From a checkpoint of a small transformer trained on Wikipedia: width 256.
MLP neurons of a small language model. Each row is named by its layer, matrix (up: input weights) and neuron, and shows model dimensions 0-255. Each number is 500 + 25 x the weight over its row's rms, rounded and kept within 0 to 999. Numbers have three digits each.
After each neuron's rows, "fires on" lists the tokens most often at its 100 highest values on Wikipedia text that the model never trained on. A number after a token or word is its count.

L8.up424:502509486500482502557484503510493480468462517453531515488534549557493522478488520486521494502553471523479527478487499473487494500488501502502501513556499506480472474529483517496495475495525498520477521437502476474536534530492516494524474489503494476472489547510526532518503514531515498481555453513497490472501510502533489493514543505476480497513519477483450494467458515485483460468496540491542508549477517528455480504513490458519519479524536511484473488499503497514507507512462473534478529486521478491459522509532498503498501536503470486488480532458502491504498493508486532519472514516421499495514497480471497559551533464472468497547460479520530467451510505496507486514490498498537547548489512474465483514492483501527533517519507537510503488512526445485534496522466550
fires on: " in " 18, " March " 14, " April " 10, " January " 5, " December " 5, "am" 4

L5.up75:501474495528483538532502502489469503461475496509478578545483494497496493525496503511508498519514462483511459523456482513458474504526508505497456482513482484490511500510545468469516517475566516507441491510502506516481558509453537467515522498462487487513500496557483517442509477507487496531534493489473506478468503502500487533510526500503501486488493506485549492528563536467521512484482469489506503473504516514492503520466510513496489485506545482527447467484501479530501484528483498490501444509482493504522443463509525533521479496476520519527506439503470537487512479464530455510495492534546508514508501484521506474476504500549490499500493515471526449559531509484472533452518474494474503487545480480519515482518510489514502499499565508483530500519469513465498541490513486
fires on: "==" 31, " ==" 16, "it" 7, "b" 5

L6.up306:528525540469476486493466516482545494526504485538497503463492480547564524512536498503497503491534456492503509531453529517495487511514535508530462555522546544497496491536512492478521450433478469507463478486477498527479503463488486461499485490457478545484508464529512536523506518473519486476518472506526499459445506489491515476517542520453494512482521519486497503485563492491489486484505509516519506530483465500518496503523501541518461502502562462514490490520495507498524558561470470456533486482510466494479473490491496507533487521485505475524538474506542494487514460490533491496465498506498525509494477512488490490506516472508470493510505509482483488464535464532453490490492491542474459491512524532511545467504493486493526509558525505503514503501508478491512482488537465
fires on: "==" 64, " ==" 21, "s==" 5

L5.up692:496527511464465471453526481492500507511472538515457529501478470507542477516512517503484509500516507512522486529518512524457460481499519520496469521480509481520475490509497523491490514493503487497465510504475496536470524508477513458496456527436474517522492497503482512496507489483455531481515466511511469420476489536477538471541509508468495476495498458492507547541513519524476500508510512500510506479474478514538502530494562514532506457511519501505449478542459520504472534478476485466478445539506494513484489497528575513517550494503457503499519474502508501470480471464490481504461456506472523517466461455493481537520491522481508511492528490451521527467542486519480479509505498514511483527487539503503457496544487475533510515455509502521505530529478465499554497498496513
fires on: "==" 58, " ==" 16, "\n" 15

L5.up700:489506485494499507487523507481489489452454469480474549501480466492534502514527515498502507539511508485499518477519538512459490451479530533465456540437513478510482509521529519515498481464519511479460475547459503524496536493471537497531490487471516501502484534510441553475507514520470549486512491470533491472504491493516557473499525508493503501488513538491499518543530509521471492471464495510493479495490492542523522531460536490522517526494535487533447531512502499494494534482509511489483447518524462546519462492507599485524476502504501503506500462517512498509473476479514492549455485510506528509500434471498467535495519505484480483504525520472495550537527477499477522491489510507493528520510530506510462483512517485497515496495489469520504512516510456454527508482521520
fires on: "==" 62, " ==" 17, "\n" 10

L10.up695:482487518478479434477506550513515557489451517481514495458537528480473483494517541504503561525540518518474479527512451521514492489536510518543518499539505502472519474445520525489501496490519537484485481531511461518505490471518483524471516481531506507479512491494529476494509509496509498499472519518502467459480562525500488474524527493557548457500478537485549530496513506479490458494468488521501518514481493511518493472478523501523503483498509480486434507516531536514510483456513504458505496461488520486484469484509493487491499511518465560512484479505507507488467486506540548496476432495501563500491507460552500534528448534499449495495511476509487495458468488478463493537479531510489509490478515548490508471512488491471490493500499489523500506514546513488492504477502495
fires on: "-" 41, " \"" 26, " an" 6

L8.up432:541480527498506477473509527466536533468472508531491558498514466496531443495498455536460476540520544455499513509471478499484495499482505495528518474504463475545488490533503476459469515510517490481475533543453527540517506471486515488484535503515518522528481500459495508474469514509513495561517491514511492504487510518539510531507562458484552472498518549485503499483516473500523484505511523482512490500435516503464530527483497458455508504511483484474454501515492545532529520461456523499487493479476489508493461505495508493447473493514452488532515511502513526467487495516503523471489460539492481504485475528501527534519510507527504518488484448466478495485489498518505498474513507542491517499495520475476499518474521491514492482553457484505543524512504514478540472486547461
fires on: "1" 61, "," 21, "-" 9, " prot" 4

L10.up708:516480468503481528450460444494503544511496510476511537441520504510481510543491495468542466501483531540480479479469498484502491513491507498523557535475495493456523465549472521476490488512493512506513531500510499524500509529526535541500508462512462478495523493462532529460510508532472515504497479487453434513462465507469481530523495532499476475515475476495501499499470476512507427518510547516498544512546514509468500533509498505471505524498524494547546526443495533484471516511499471508471518479517499485495493510500479516518533550522546508470454470503485531508469503492504497493495538502492514442510476484522476501522538500488495501505512485490511449471554507523525499541509522489474521484471527445530501469477489491501520477514484528493492503506528471493504476477465508
fires on: ", " 33, " January " 11, " March " 9, " February " 8, " October " 7, " December " 6

L10.up30:504448503494457510512488473532533514479495483456499500510527503529466508470461506478537516502518492497480469500494450504473494489480456501508502502485508506446476467518441490460539546517483497466497510481542491479500559480487547496463508464485523512463494527471513497490502525511507481517506496482487520513461519466491508502517506508516497500516460504511509503490509521529475485499461513481505547568502527519496498562509499481501516466546504510568479546446490495472469472470526481481474487514505470516509508535502470544519540488528447482491461535511499516510507541466473507545525439488482544492475498472514471512520474483471487479515494499559507526482513559517507496517494509511505548488506513513525462464532474539501471511510472484488531514491514496505509491523495457
fires on: ", " 44, " December " 7, " September " 5, " August " 5, " January " 5

L8.up71:479513502482524491528532511467499493512496486481481470468481535478549505507482514524501520497512500520470499514463525485492542493507499536570487514510540480497517503469486487485497520453497482501498494511464442447498526510499513525499497509486469463501529462468478499517491488489508448467523519498453469485469446516513477485507533517515573492511520527537499491540492536479474469539538488509547518526469522497480504512459445492496513491507529499501497512514472500513498487523484557485513515451487494482468481456505506473496533508504450522466513540524539485472485486466508470501516494524566503517518514496535457507494499534566464481514537477512481494512521497549478490495519539493512576509485493488505542483506488519486474525490502492476508526492495497464505510472543454
fires on: " |" 63, "-" 31